Part of a small language model's weights.
Size: 13 layers, width 256, 8 heads of 32 (1 for keys and values), MLP 704 SwiGLU, vocabulary 13555, 15.9M parameters.
Training: a variant of Muon for these matrices, 265M tokens, 4046 steps.
MLP neurons of a small language model. Each row is named by its layer, matrix (gate and up: input weights; down: output weights) and neuron, and shows model dimensions 16-143. Each number is 128 + 24 x the weight over its row's rms, rounded and kept within 0 to 255. A neuron's up and down rows have the sign that makes its largest values positive.
After each neuron's rows, "fires after" lists the tokens most often just before its 100 highest values on Wikipedia text that the model never trained on; "fires in" lists the words (lower case) most often at its 100 highest values on Wikipedia text that the model never trained on.

L7.gate434 [136  74 138 126 156 117 109 143 114 126 153  99 140 170 127 166 115 160 118 119 151 114  75 143 122 153  94 108 172 133  95 131 155 115 140 101  96 169 111 120 115 165 111 142 127 118 113 142 126 114 115 122 121 133 131 125 116 167 134  80 166 100  98  76 132 115 123 130 118 156 117 102 151 122  99 137 114 147  94 151 127  99 133 134 115 104 129  84 101  92 151 121 119 124  96  97 135  85 102 163 103 115 130  87 136  95 123 115 133 118 160 171 118 107 124 138 115 139 115 130 141  97 147  69 136 155 154 153]
L7.up434 [117 111 142 137 134 137 127 122 137  97 144 133 124 127 199 138  91 109 106 133 131 147 122 101 147 135 139 105 157 122  72 167 131 162 117 139 118 146 105 146 131 210 114 127 124 120 164 133 114 103 101 109 127 103 172 155 163  88 141 135 147 130 150 122 183 143 141 144 106 120 144  78 140 101 139 159 135  99 120 130 162 105 118 141 134 116 134 143  74 133 114 134 149 117 177 116 145 141 187 149 110  97 127 134 150  95 124 118 131  81 123 120 161 130 135 162 106 144  96 163 136 140 107 123 115 116 142 135]
L7.down434 [127 153  95 156 160 136 133 117 116 137  89  99 131 135 122 114  93 108 136 163 146  84 152 141 129 125 120 121 124 117 108  99  96 158 105 173 117 160 124 116 105 122  76  87 185 137 111  78 130 127 106 135 116 165 133 144 149 124 177 135 109 115 122 131 122 104 128 156 163 141 201 123 103 119 146 114  99 117 154 138 143 101 128 129 119 153 117 126  86 143 111 194 107 129 116 137 125 147 139 152 127 132 129 151 152 119 134 120 109 143 138 122 137 132 122 136 129 124 155 133  74 148 141 108  90  96 113 150]
fires after: " he", " He", " served", " also", " and", " to"
fires in: "was", "as", "did", "served", "being"

L3.gate501 [146 144 158 115 140 132  99 156 121 131 166 129 146 142 122 138 110 177 126 123 141 144 146 164 127 152 138 181 137 188 147 160 116 121 116 165 122 102 151 139 125 107  99 138 136 124 117 134 185 130 103  98 174 154 139 129 115 119 103 137 149 122 124 126 135 111  94 175 132 110 104 139 118 121 135 126  69 118  99 130 141 142 105  97 155 146 156 146 121 130 155 137  91 130 138 143 106  95 125 147 163 118 103 167 124 149 129 171 116 159 156 153 103 106 121 155 141 126 113 171 119 124 116 156 130 120 151 149]
L3.up501 [104 138 111 146 201 137 143  77 157  97 102 119 141 144 181 119 103 125 132 111 163 111  87 132 122 138 115 131 136 137  92 128 142 171 148 151 152 142 142  97 114 147 124 116  94 144 108 146 115 143 110 137 156 138 134 106 143 117 164 128 124 143  75 173 154 128 151 120 116 110 119 113 134 158  87 100 130 128 130 147  62  98 132 151 156 144 116  91 124 135 137 110 137 139 153 146 130 144 124 127 130 133 149 131 101  81 134 122  96 121 119 159  95 151 143 202 132 135 126 146 154 127 134 120 102 106 137 128]
L3.down501 [141 140 103 155 153  93 157 115 125 138 103 160 116 142 110 151 146 133  95 100 103 138 138 110  89 111 108  81  96 119 141 125 134 151 192 131 159 142 150 106 113 132 142 129 138 148 154 131  88 118 157 144 141 148  65 119 135 124 122 125 129 169 173 165 144 124 149 127 140 136 142 118 106 134  94 156 108 128 143 116  96  97 134 158 116 107 146 146 125  98 154 117 158 125 113 106 111 122 178 113 119 141 138  64 128 144 135 153 115 144  71  92 128 163 134 144 142 171 130 155 153  80 147 175 162 126 145 175]
fires after: "1"
fires in: "17", "12", "known", "2017", "2016", "11"

L6.gate612 [135 124 143 150 139 156 135 115 139 139 158 145 119 122 132 125 141 108 142 125 184  94 120 135 123 123 123 137 172 146 140 121 142 122 143 165 138 175 139 122 160 111 139 140 154 119 112 104 113 128 111  98 142 179 162 138 163 120 173 102 160 133 131 108 126 118 146 151 163 137  75 108 115 162 121 184 147 107 140  97  95 159 102 101 158  99 147 113 128 119 100 175 143 165 121 124 136 155  96 118 114  80 139  89 171 134 123 116 119 104 100 116 155 118 101 130 120 112 129 164 132 146 104  88 100 131 169 130]
L6.up612 [156 139 141 140 116 170 114 143 155 142 130 140 150 111 142  94  88 155 105 114  89 140  85 100 115  89 134 107 126 138 160 162 145 143 102 144 103 144 155 132 161 143  88  84 150 182 139 110 103 150 141 119 143 132 141 138 101 105 109 134 138 179 127 129 131 114  99 104 131 134 126  99 100 136 128 118 134 115 118 149 109 115 133 132 106 118 135 115 137 148 126 136 137 176 113 160 127 115 167 157  71 133 156 155  89 152 125 147 130 140 145 147 148 107 163 125 128 169 148 126 124 150 141  92 121 103 124  96]
L6.down612 [123 165 106 177 132 124 126 181 123 143 141 160 174 129 104  71  98 136 138  90 113 143 125 102 110 159 144 107 140 111 184 163 157 111 105 154 143 120 137 149 158 137 108  91 138 151 174 150 148 137 134  88 163 125 115 109 138  83  97 166 141 141 168 166 137  93  99 125 161 134 130 113 129 128 121 104 121 125 113 105 125 129 150 158 102 118 148 115 136 143 125 129 135 100 103 149 147 151 111 142  27  90 101 136  74 136 111 121 123 142  95 103 124 145 119 134 141 164 130  95 106 113 138 146 125 126 165  99]
fires after: ".\n\n", ".", "==\n", "===\n", " ==\n"
fires in: "in"

L9.gate638 [163 165 138  91  98 130 180 112 147 103 146 129 141 132  72 137 141 155 147 136 121 129  92 112 118 135 127 123 163 113 113 124 120 147 171 152  92 166  82 122 105 143 119 117 118 128  72 162  93 154 129 137  95 134 121 108 135 137 162 131 117  92 118 117  90 172  74 132  89 127 150 126 120 126 141 165 115 120 152 111  72  98 159 118 118 115 131 132 142 133 154 118 135 164 102 108 163 145 170  99 158 169 142 143 129 121 140 130  87 162 155 129 161 126 115 109 118 119  80  97 161 106 145 169 147 184 128 141]
L9.up638 [138 139 133  86 128 137 137 134 119 137  74 113 159 102 165 139 121 135 150 134 109 100 171 166 103 117  93 153 106 178 122 110 126 118 100 123  96 134 124 150  97  94 113 145  90 152  98 145 112 150 147  94 173 173 145 176 155 161 101 122 120 109 129 174 135 164 131 141 132 105 112 111 141 150 149 169 144 154 174 137 161 142 165 123 118 103 116 123 123 126 102 120 101 100 154 146 122 169 129 161 160 192 111 146  98 132 171 150 143 142 119 126 110 102 102 135 153 152 133 135 139 134 153 113 143 132 102 172]
L9.down638 [116 132 125 113 157 149 111 120 151 150 100 106 166 149 153 170 130 101  97 125 140 148 148 106 150 148 116 135 116 143 112 104 151 105 139  70 119 135 128 125 135 134  86 144 199 130  97 179 132  80 121 115 146  97 108 120 110 114 116 135 122 113 145 194 150  92 134 109 151 119 136 136  70  97 159 135 133 128 116 132 116 121 160  92 155 140 103 123 135  86 116 122 104 126 167  87 136 160 116 149 143 135 135 103  93 159 107 141  60 102 128 145 161 131 125 130 112 138 107 163 151 160 129 134 172 115 155 117]
fires after: " in", " at", " to", " In", " At", " into"
fires in: "the"

L4.gate393 [119 126 152 146 172 101 139 153 134 121 149 110 140 112 122 132 180 154 107 180 153 126 147  51  95 133 102 127 143 159 136 137 167  80 112  92 155 139 150 175 124 138  99 177 140 136 181 141 144 105 119 152 121 132 122 149 155 146 145 143 111 158  99  46 109 169 132 128 116 123 143  98 151 132 149 112 128 127 169  96 123 161 156 150 136 172  61 120  92  99  95 113 126 133 125 157 162  96 152 145 148 187 114 179 136 148 131 117 151 120 124 129 130 136 123 129 101 158 141 107 176 149 129 118 137 153 125 144]
L4.up393 [160 130 121 122 134 128 157 103  94  72 103 108 107  97  65 124 118 134 141 153  93 109 120 137 101 155 129 112 123 114 133  94 147  82 108 108  83 178 115 133 132 161 111 145 157 105 142  93 161 116 133 124 130 131 119 140 157 102 152 131 145 188 132 125  81 131 115 136 160 114 126  95 130 150 131 137 105 152 125 104 159 106 123 142 121 116 112 118 141  95  95 131  81 107 124 125  97  95 124  91 123 120  79 123 102 145 129  83 128 114 154 138 131 119 132 130 160 127 148 138 148 126 146 118 174 136 167 183]
L4.down393 [169 106 165  76 102 129 122 171 134 145 128 175 126 127 138  95 151 161 149 109 116 147 150 136 165 151 151 130 125 105 137 145 178 137 127 116 115 172 134 146 119 136 104 143 125 110  97  94 113 143 129 126 120 155 126  73 118 147 102 113 157 123 137 127 119 125 211 116 145 161 177 112  87 125 139 101 116 132  98 109 110 126 144 144 154 141 148 104 133 160 112 110 131 103 141 178 128  97  98  99 163 115 134  92 154 121  96 109 159 120 131 103 134 130 159 128 156 108 101 143 129 121 150 148 144  84 150 174]
fires after: " as", ".", ",", " in", " to"
fires in: "well", "that", "however", "this", "when", "such"

L5.gate33 [194 161 127 113 131  91 119 130 138 142 156 136 149 172 105 110 132 118 113 132  70 147 142 166 123 153 124 137 128  91 166 134 122 164  92 138 170 127 105 106  89 114 109 166 151 129 147 147 148 138 131 102 110 136 158 121 114 134 147 107 157 135 100 116 140 121 141 139  93  92 147 170 143 118 160 113  98 168 151 145 151  92  99 109  94 126 108  98 106 107  75 175 134 137 114 172 142 123 171 130 132 173 138 124 161 132 102 106 120 127 108  86 168 126 113 143 172 110 174 125 151  93 150 155 138 121 159 125]
L5.up33 [ 90 122 130 122 153 101  92 127 162  94 149 160 133 146 110 105  73  91 100 149 110  90 116 197 140  85 124 120 138 129 151 110 132 141 139 124  94 107 115 105 101 121  87 121 164 104 127  98 127 150 130  86  88 139 149  89 106 171  89  83 156 113 109 125 131 133 139 186 138 133 110 147 119 146 128 156 121 107 105 136 157 126 134 130 147 158 111  94 136 109 148 121  77 135  96 104 119 152 128 135 148  94 126 175 183 151 145 171 135 155  99 122 150 145 125 121 132  95 118 147 142 131 113  94 102 148  87 136]
L5.down33 [119 125 124 146 106  95 139 106 136 134 155 132 107 136 144 166  90 163 118 147 127 103 142 164 145 108 170 142 100 100 135  91 107 107 115 158 136 164 133 122 122 124 116 113 169 138 141 138 142 116 115 120 124 138 181 135 174 180 134 123 121  99 116 143 138 148 130 129 127 102 115 135 145 130 112 158 138 103 135 188 140  96 109 162 140 136 125 141 113 119 143 126 107 163 120 132 106 141 167 158 180 144 133 121 128 117 136 148  80 137 149 135 109 133 122 121 149 103 114  87 171 131 146 164 147 149 154 164]
fires after: " ", " (", " a"
fires in: "6", "7", "8", "71"

L3.gate408 [137 125 162 101 145 119  99  90 106 119 131 117  92 103 116 116 119 163 143 118 113 122  85 162 121 127 143 152 126 144 120 140 143 126 123  99 124 127  89 122 106 139 157  93 114 171 169 155  97 102 136 155 113 120  72 143 141  72  88 135 170 117 114 147 118  92 116 119 142 140 130 129 168 125 166 140 139  61  82 105 118 124 105 133 127 119 186  96 127 128 139 106 133 127 111 118 125  88 151 141 116 136 152 126 137 114 113 113 156  96 163 104 127 164 134  80 129 133 121 122 159 146 165  93 133  54  99 156]
L3.up408 [177 117 100 140 101 120 103 102 138 142 141 140 124 114 123 111 144 130 142 136 160 137 149 118 119  96 126 113 110 158 131 124 168 110 133  95 125 149  71 139 145 127  99 102 151 173 163 145  82 129 107 134 117 148  97 165 103 108 123  83 201 130 111 110 108  72 117 124 131 130 110 121 121 102 128 164 149 103  93 156 111 144 116 114 145 125 144 102 130  88 134 143 158 119 158 100 108 154 122 162 152 137 157 125 155 126 101 126 189 105 151 116 134 156 112  59 133 157 155 143 161 110 136 112 146 104 110 137]
L3.down408 [121 118 150 136 146 123 130 127 163 122  85  90 116  95 147 122 117  87 123  82 116 138  95 138 112 154 180 150 113 131 114  99  98 130 161 145 151 103 118  76 125 106 123 138 128 107 138 141 129 116 101 157 142  92 112 143 146 109 123 130 172 100 118 142 163 126 108 147 134 132 106 136 148 117 129 119  97 142 141 111 170 145 129 116 158 122 138  93  89 142 114 105  94 167  84 116 115  97 185 110 164 140 173 114 146 119  80 131 149 163 134 148 126 136 170 135 128 147 141 135 120 148 124 122 113  96 117  97]
fires after: ",", " (", " in", " of", ":", "."
fires in: "canada", "to", "quebec", "nl", "portugal", "california"

L3.gate88 [140 127 168 153 140 159 106 100  98 115 106 146 165 140 137 123 170  92 122 147 128  97 112 134 122 161 131 111 143 115 151 152 124 188 172  74 126 174  91 130  93 129 115 152 178 164  97 129  89 158 137 137 173 153 130 116  96 129 137 116 122 136 103 176 148 128 126 112 155 132 122 154 168  83 122 136  84 128 101 148  99 116 156 129 141 149 132  69 112 111 108 162  94 179 163 152 145 121 134  97 151 125 119 142 115 125  86 111 142 148 124 101 102 126 117 180 150 143 151 147 157 125 163 125 138 167  95  83]
L3.up88 [104 113 127 128  93 133 124 141 152 136 161 117 143 138 135 128 133 138 133 112 144 115 135 124  94 116 111 121 138 164 127 158 148 128 162 136 137 149 120 185 144 128 148  81 127 123 141 120 157 122 141 151 129  84  95 118 125 140 132  99 147 126 124 117 136 140 125 100 169 147 102 160 159 143 108  91 125 154 123 149 114  83 141 129 115 126 136 135 116 133  90 116  88 161 170 145 161 149 148 105 116 163 154 130 102 119 113 128 165 126 121 107 115 134 136 136 155 125 109 112 107 188 155 131 100 146  75 146]
L3.down88 [150 143 148 142  90 128 104 127 153 115 129  95 148 120 149 140 119 131 114 116  88 179 100 126 146 115 143 115 130 154 126 144 174 157 162 112 114 184  91 139 121 176 112 152 126 137 138 105 100 143  92 140 125 113 153  85 133 134 122 151 116  83 157 122 116 130 134 150 159 126 132 124 108 141 109 145 135 116 122  90 120 125 169 174 122 183 124 122 129  95 132 150 120 149 145  94 144  96 144  67 125 152  88  79 126 137 128 125 122 119 159 146 149 123 100 144 136 124 122 132 112 126  68 124 145 132 189 122]
fires after: " ", " ("
fires in: "8", "6", "7", "q"

L4.gate83 [150  99 131 106 133 119 120 112 142 137 130 113 146 175 116 102 112 132 133 118 100 130 142  72 107 144 142 129 167 106 133 121 172  97 171 129 116 125  95 107 142 153 121 134 121  54 138 131  88 130 124 134 100 113 136 124 182 172 132 150 113  89 168 158 150  96 109 129  99 167 152 145 144 160 141 136 135 147  93 123 112  99 118 143 161  99 140 128 142 131 136 102 113 102 117 118 110 114 108 126  98 168  88 106 109 112 136 150 113 118 131 145  68 161 142  98 106 116 172 155 141 144 188 121 174 127 136 114]
L4.up83 [144 136 138 126 137 166 112 142 147 136 125 110 151 138 138 102  99 181 129 102 138 102 123 113 152  62 124 139 145  98  65 163 123 106 154 134 105 143 132  96 115 156  96 137 150 120 153 159 115 135 122 142 141 119 121 157 134 153 121 123 129 109 120 154 133 117 131 126 130 100  86 106 145 117 129 105 153 138 138 115 133 109 141 109  89 117 107  95 163 114  91 181 109 133 171  72 126 130 113 141 117 160 164 170 128 143 122 153 124 104  90 157 117 109 132 122 134 182 112  78 100 142  98  96  91 128 191 115]
L4.down83 [134 124 111 130 132  65 173 140 123 137 125 138 115  97 108 142 134 140 145 123 132 136 171 143  96  95 113 125 153 103 150 133 121 143 155 124 193 103 115 164 159 160 136 172 130 106 127 135 150 153 139 114 112 127 133 119  90 110 116 137 136 146 105  96 107 175 142 152 141 106 141 123 123 154  97 135 102 105 117 138 110 128 133 145 120 134 188 109 155  93 197 132 147 115 118 112 155  90 124  85  83 127 113 119 187 105 149 118  86 101 116 154 120 116 122 121 113 148 163 147 125 134 147 144 152 134 151 117]
fires after: " one", " some", " many", "L", " ca"
fires in: "of", "caesar"

L4.gate133 [ 90 135 115 137 141  77 134 138 199 102 128 174 179 106 128  77  58 166 138 158 143 118  79 146 114  88 169 148 125 150 104 139 160 148  95 149 139 119 118  96  90  97 131 153 154 102  91 153 146 123 118  95 126 155 137  95 124 142 144 133  91 116 129  93 137  91 111  91 111  82 150 140 159 135 154 153 124 110 147 109 116 108 118 103 112 125 114 132 135 149 110 173 106 142 113 146 147 158 123 114  74 146 101 106 103  79 121 130 129 131 144 100 122  99 119 127 171 158 101 150 112 122 108  85 111 134 146 167]
L4.up133 [112 135 139 138 153 146 144 141 148 146 131 140 151 130 150 137 126 168 124 112 150 123  81 135 126 117 138 154  92 127 109  96 144 162 121 179 129  77  91 116 122 112 156 133  82 133 121  96 113 103 155 143  99 144 120 106 144 102 113 127 118  84 151 113 178 113 117 102  91  66 161 133 144 139 126 138 105 151 121 112 112 116 121  79 139 132 155 134 135 171 123 114 112 168 134 152 188 153 146  74  69 122 109 122 144 117 117 138 140 134 149 143 164 125 164  97 130 115 109 141 136 183 138 129 119 118 125 136]
L4.down133 [158 114 145 164 132 100 142 113 168 149  87  80  81  89 143 127 121 163 131 153 156 100 141 114 148 157 116 166 113 121 138 145 130 168 145 122 152 131 197  89 118 112 172 163 159 145 169 115  97 167 109 156 147 150 138 120 140 144 104 102 134 120 109  98 132  89 144 114 106 114  90 123 112 100 115  74 122  99  90 146  95 123 146 163 113 123 110 118 113 100 100 108 132 124 109  76 105 142  76 116 128  94 114 126  97 112  94 133 120 119 149 116 131 143 130 121 139 129 118 139 113 132 144  95 141 118 116 132]
fires after: ".", ",", " He", ".\n\n"
fires in: "he", "she", "also"

L5.gate454 [163 138 150 110 128 169 185 130 129 109 145 158 121 121  89 118 136 127 139 153 150 100 105 132 168  92 126  99 117 157 128  96  73 105 115 127  90 113 142 127 138 107 145 108 148  98  93 128 136 111 109 128 144 141 108 181 157 165 112  96  67  93 116 128 127 122 125 162 114 162 150 111 130 125  82 144 119 170 155 141 148 148  76 100 120  80 113 101 115  96 130 138 113  96 140 113 124 136 148 142 148 164 148 130 128 130 134 148 154 142  58  99  96 137 145 140 121 125 141 112  99 136 107 156 124 174 126 104]
L5.up454 [154 115  75 110  98 127 115 161 133 151 126 117 160 104 126 116 101 139 108 138 124 120 126 155 171 116 139 114 131 103 107 134 107 116 122 117 139 161 135 113 143  76 113 136  92 113 134 188 134 133 102 149 125 147 102 103 116 173 146 117 102 133  93 120 134 188 120 161 114 138 143 127 112 134 121 144 106 155 156 150 149  99 116 156 109 166 100 155 126 166 152 160 130 162 142 124  98  93 100 167 121 121 145 139 148  97 122 136  72 151 136 153 104 125 146 128 148 150 139 141  99 161 131 103  98 121 113 136]
L5.down454 [140 142 161 119 136 143 140 146 139 120 108 124 114 125 107 111 157 141 129 170 136 106 130  91 133  92  95 169 133 150 133  94 127  71 102 152 129 152 117  99 159 148 148 108  84 117 158 120 114 121 134 129 100 153 143 133 148 150 136 120  85 133 145 130 126 137 147  88 111 181 133  94 111 106 106 104  89  93 120 129  47 112 122  68 157 155 126 138 132 112 110 116 117 112 144 106 117 125 146 111 133 111 119 133 121 134 127 130 128 146 140  87 127 118 115 136 134 104 114 122 120 145 159 153 141 164  83  97]
fires after: "0", " of", "5", "9"
fires in: "000", "the", "2000", "2009", "2016", "2006"

L3.gate339 [144 147 120 120 143 133 103 154 150 137 144 132 165 118 124 136 139 142 133 123 119 140 175 118 172  96 125 130 174 139 114 148 173 101 103 158 106 168  80 118 116 115  96 155 176 100 130 148 115 145 128 129 112 129 131 110 135 137 136 126 125 123 101 162 134 146 149 179 185 118 140 165 159 170 146 141 114 166  89 120  84 109 130 119 110 134 140 105 164 149 128 167 177 128 118 130 142 113 102 171 112 142  59 112  95 120 128 141 127  88 111 145 156 115 112 104 127  77 119  76 147 113 145  97 132 137 125 120]
L3.up339 [152 125 105 126 125 132 138 127 110 143 157 136 136 144 126 147 137 125 138 157 116 129 114 136 114  49 166 135 144 130 105 135 182 169 122 121 142 139 160 122 126 144 152 161 111  89 127 130 141 122 113 145 109 113 116 121 114 135 154 151 127 126  91 111 114 127 125 144 132  93 134 124  95 138 135 121 118 163 147 121 128 132 124 161 178 143 113 112 156  95 119 190 144 114  84 144  89  98 123 124 173 107 108 153  75 158 113 124 160 154 105 122 119 121 114 117 159  64 134 126 124 170 165  84 121 124 139 137]
L3.down339 [122 124 120  64 126 144 143 132 141 158 119 135 137 123 158 150 121 102 125 156 148  89 139 140 160 138  70 134 155 107 100 142 155  99 107  97 115 146 154 132 132 133 118 179 117  87 151 114  95 116 113 114 167 148 128 129 135 132 121 116 163 135 112 113 116 138 129 182 131  74 132 135 145 107 154 147  92 159  94 108 109  91 119 139 130 174 127 128 162 116 175 147 152 143 140 141  85 135 129 130 181 129 115 114 134 118 156 146 178 122 134 127  76 129 135 132 110 144 195 142  90 181 109  94 113 171 134 133]
fires after: ".", ",", " ", "2", " He"
fires in: "this", "such", "working", "also", "healy"

L7.gate525 [132 182 116 128  92 103 134 113 126 127 157 111 115  96 115 126 136 141 106 166  86 130 150 140 163 117 150 138 153  88 158 142 147 167 124 150 105 154 110 107 131 108 158  99 144 102  87 143  92 120 119 180 144 155 102 113 110 150 154  82 110 108  88 132 129 115 136 118 107 155 183 118 131 130  83 109  75  87 153 123 155 132  72 141 124 128 149 108 128 136 166 138 140 115 121 117 147 117 160 132  67 153 122 140 132  97 115 100 120 130 158 121 103 162 125 116 128 151 117 135 102 168 138 135 128 142 150  85]
L7.up525 [128 119 184 148 168 128 126 158  91 126 128  79 146 130 125 116  95 138 102 139 154 110 157 132 117 110 144 117 119 155  88 134  98 150 114 142 129 147 140 165 162 137 118  57 134 147 132 115 139 138 136 161 104 158 106 119 113 140 109 116 153 152  93 128 134 153 126 136 113 161 125  80 148 102 157 145  95 107 132 147 138 137 136 129 119 112 149 113  58 101 109 149 140  85 159 102  91  67  95 133 122 120 101 148  94 133 118 123  73 101 123 106 138 141  87 157 117  88 120 132 119 130 139 108 161 137 149 101]
L7.down525 [125 137 123 159 110 120  79 110 133 107 153 131 131 133 151 169 133 141 136  78 132 139 123 129 122 103 178 136 139 107 110 172 153 140 118 122  90 104 126 102 139 141 164 109  62 160  97 104 151 110 109 141 146 100 106 137 136 119 131 123 125 105 132 114 104 141 125 129 153 160 142 114 139 114 127 138  97 144 170 108 143 150 150 178  93 146 101 122 134 140 116 101 142  99 146 125 173 128 148  83  85 145  82 164 110 137 121  83 113 117 157 113 104 104 150 105 104  76 173 133 133 133 107 151 145 158 135 120]
fires after: " one", " some", " most", " many", " each"
fires in: "of"

L6.gate287 [116 132  99 107 128 156 122 143 115 129 110 145 155 107 155 119 145 142 138 135  97 146 137  98 124 152 127 136 114  81  90 128 106 109 150  73 186 166 122 128 127 101 103 117 125 110 123  89 125 143  64 137 147  97 123 132 168 153  93 139 125 153 146 121 113 123 130 150 132 123 120 135 160 130 158 154 146 149 148 126 125 168  97 110 102 157 116 139 111 123 132 105  77 113  52 125 130 145 123 131 139 127 109 117 155 145 186 123  97  87 149 108 106 141 126 149 145 141 135 115 134 146 104  91 143 116 112 135]
L6.up287 [128  99 120 154 179  80 137 172 134  94 101 130  85 109 111  90 116 145 123 126 140 122 106 179 151 138 131 123 156 173 132 125 141 160 124 139 111 156 154 163 122 143 142 134 142 121 159 163 142  86 160  93 123 131 157 156  86 163 120 134  94  94 101  97 139 116 157 165 162 115 144 112 116 166 107  99 123 115 135 104 105 101 175  97 161 121 136 154 122 138 119 139 157 124 166 114 131 134  94 133 130 128 127 140 131 143 150 114 138 174 111 120  94 102 135  94 131 128 123  93 132 126 150 189 172  95 165 111]
L6.down287 [112  81 113 143 128 132 131 115  90 129 140 160 145  99 102 141 133 151 128 187 113 124 145 120 108 142 126 170 165 106 156 121 124 106 170 148 128 144 163  97 132 116 113 154 116 147 170  97 143 114 121 128 121 112 106 141 133 117 123 144 121 143 134 110 189  89 136 140 118 153 142 128 133 121 101 140 120 131 120 145 154  97 119 161 125 166 133  87 133 129 144 123 153 182 112 122 154 158 134 131 157  98  85 119  84 144 143 153 151 141 107 114 120  86 112 136 145 101 129 115 131 179 133 159 120  98 105 137]
fires after: ",", ":", "0"
fires in: "000", "00", "30"

L3.gate335 [107  92 114 155 163 120 158 158 134 109 137 107 121 109 170 140  95 128  99 113 145 149 117  96 125 168 124 122 117 162 105 136 145 123 127 157 160 128 142 136 126 140 167 114 138 122 119 144 113 137 172 130  92  96 128 125 129 109 129 147 127 138 110 112 148 158 147 108 154  90 117 129 110 143 118 126 132 161 132 161  89 120  95 135 105 124 161 134 145 106 105 130 121 137  98 139 133 146  85 137 131 162 117 121 154 175 146 108 178 107 123 123 143 137 150  62 133 124 126 127  79 103 145 127 121 163 107 131]
L3.up335 [108 119 145 131 118 162 154 161 152  87 136 116 143 142 148 136 148 134 124 152  94 154  86 149 161 135 160 143 123 129 123 145 142 117 144 182 149 130 153 132 119  77 179 178 141  96 142 130  88 156 143 127 116 141 108 134 154 144 115 122  96  91 121 112 102 130 137 130 121  84 112 103  65 149 156  98 138 151 115 170  87 144 126 125  77 158 130 144 118 130 111 163 120 134 136 113  93 140  85 127  71 106 145 186 156 127 130 126 157 125 146 107 133 134 104  86 147 152 117 126 105 104 112 106 110 140 119 151]
L3.down335 [100 135 126 165 108 122 134  94 106 130 158 120 102  99  73 134 142 105 153 148  95 110 142 128 102 103 132 124 147  67 153 124 183 166 108 134 150 152 151  99 149 108 137 100 167 116 119  96 114 138 165 121  90 169 141 146  96 112  88 133 144 139 166 145 153 122 144 130 102 108 140 133  91 112 111 165 134 111 151 140 140 109 110 135 105 107 129 104 141 107 151 134 124 102 126 138 150 104 148 137 127 118  96 136 112 144 167 155 147 129 108 156 138 119 144 107 114 119 171 109 167 152 161 100 153 128 126 124]
fires after: ",", "2", "1"
fires in: "and", "he", "2020"

L6.gate466 [105 131 146 128  88 142 112  79 158 118  96 106  96 137 119 117 140 109 103 125  76 115 127  91 133 156 112  99  86  94 162 172 171 101 134 130 115 155 175 150 133  99 140 125 156  99  56 107 120 161 111 167 126 150 162 154 136 170 116 107 132 152 103 139 117 195 128 156 145  83 104 125 135 116 101  96 118 144 126 147 129 144 135 139 133 131 159 140 122 148 106 122 147 142 127 135 170 100 134 131 165 132  89 143  94 193 103 123  98 109 131 143 139 134 161 100  86 127 148 144 120 107 138  92 132 154 118  93]
L6.up466 [105 146 133  80 102 118 160 145 144 161  83 104 110 134 160  88 192 154 120 133  99 154 139 126 148 118 105 142 105 157 120 154 170 126 108 108 166 115 114 164 125 143 140 139 138 120 108  80 111 135 101 128 142 119 108 104 136 114 115 137 129 138 115 117 118  93  73 159 108  55 143 135 141 117 136 122 150 158 132 123 156 109 123 103 100 132 160 157 145  85 116  97 125 100 167 119 144  83 128 109  87 139 102 127 123 173 148  92 105 182 129  73 133 102 162 124 131 115  50 111 133 127 132  98 119 108 158 128]
L6.down466 [124 123 121 147 144 116 136 108 109 123 157 147 119 147  92 114 129 153 162 115 130 131  94 107 116 103 160 151 139 121  96 138 106 142 146 139 152 145 105 181 125 132 169 117  80 119 181 113 137 107 195  96 116 113 160 134 139  97 139 118 120  77 120 147 189 120 149 136 117 170 116 100  78 156 139 145 143 117 108 105 107 109  95 110 146  89 152 118 125 146 128 136 114 136 128 130 159 197 134 131 164 120 124 131 142 106 130 151 143 104 146 115 165 110 116 207 142 144 153 106 123 129 160 123  93  97 118 104]
fires after: ",", " and"
fires in: "he"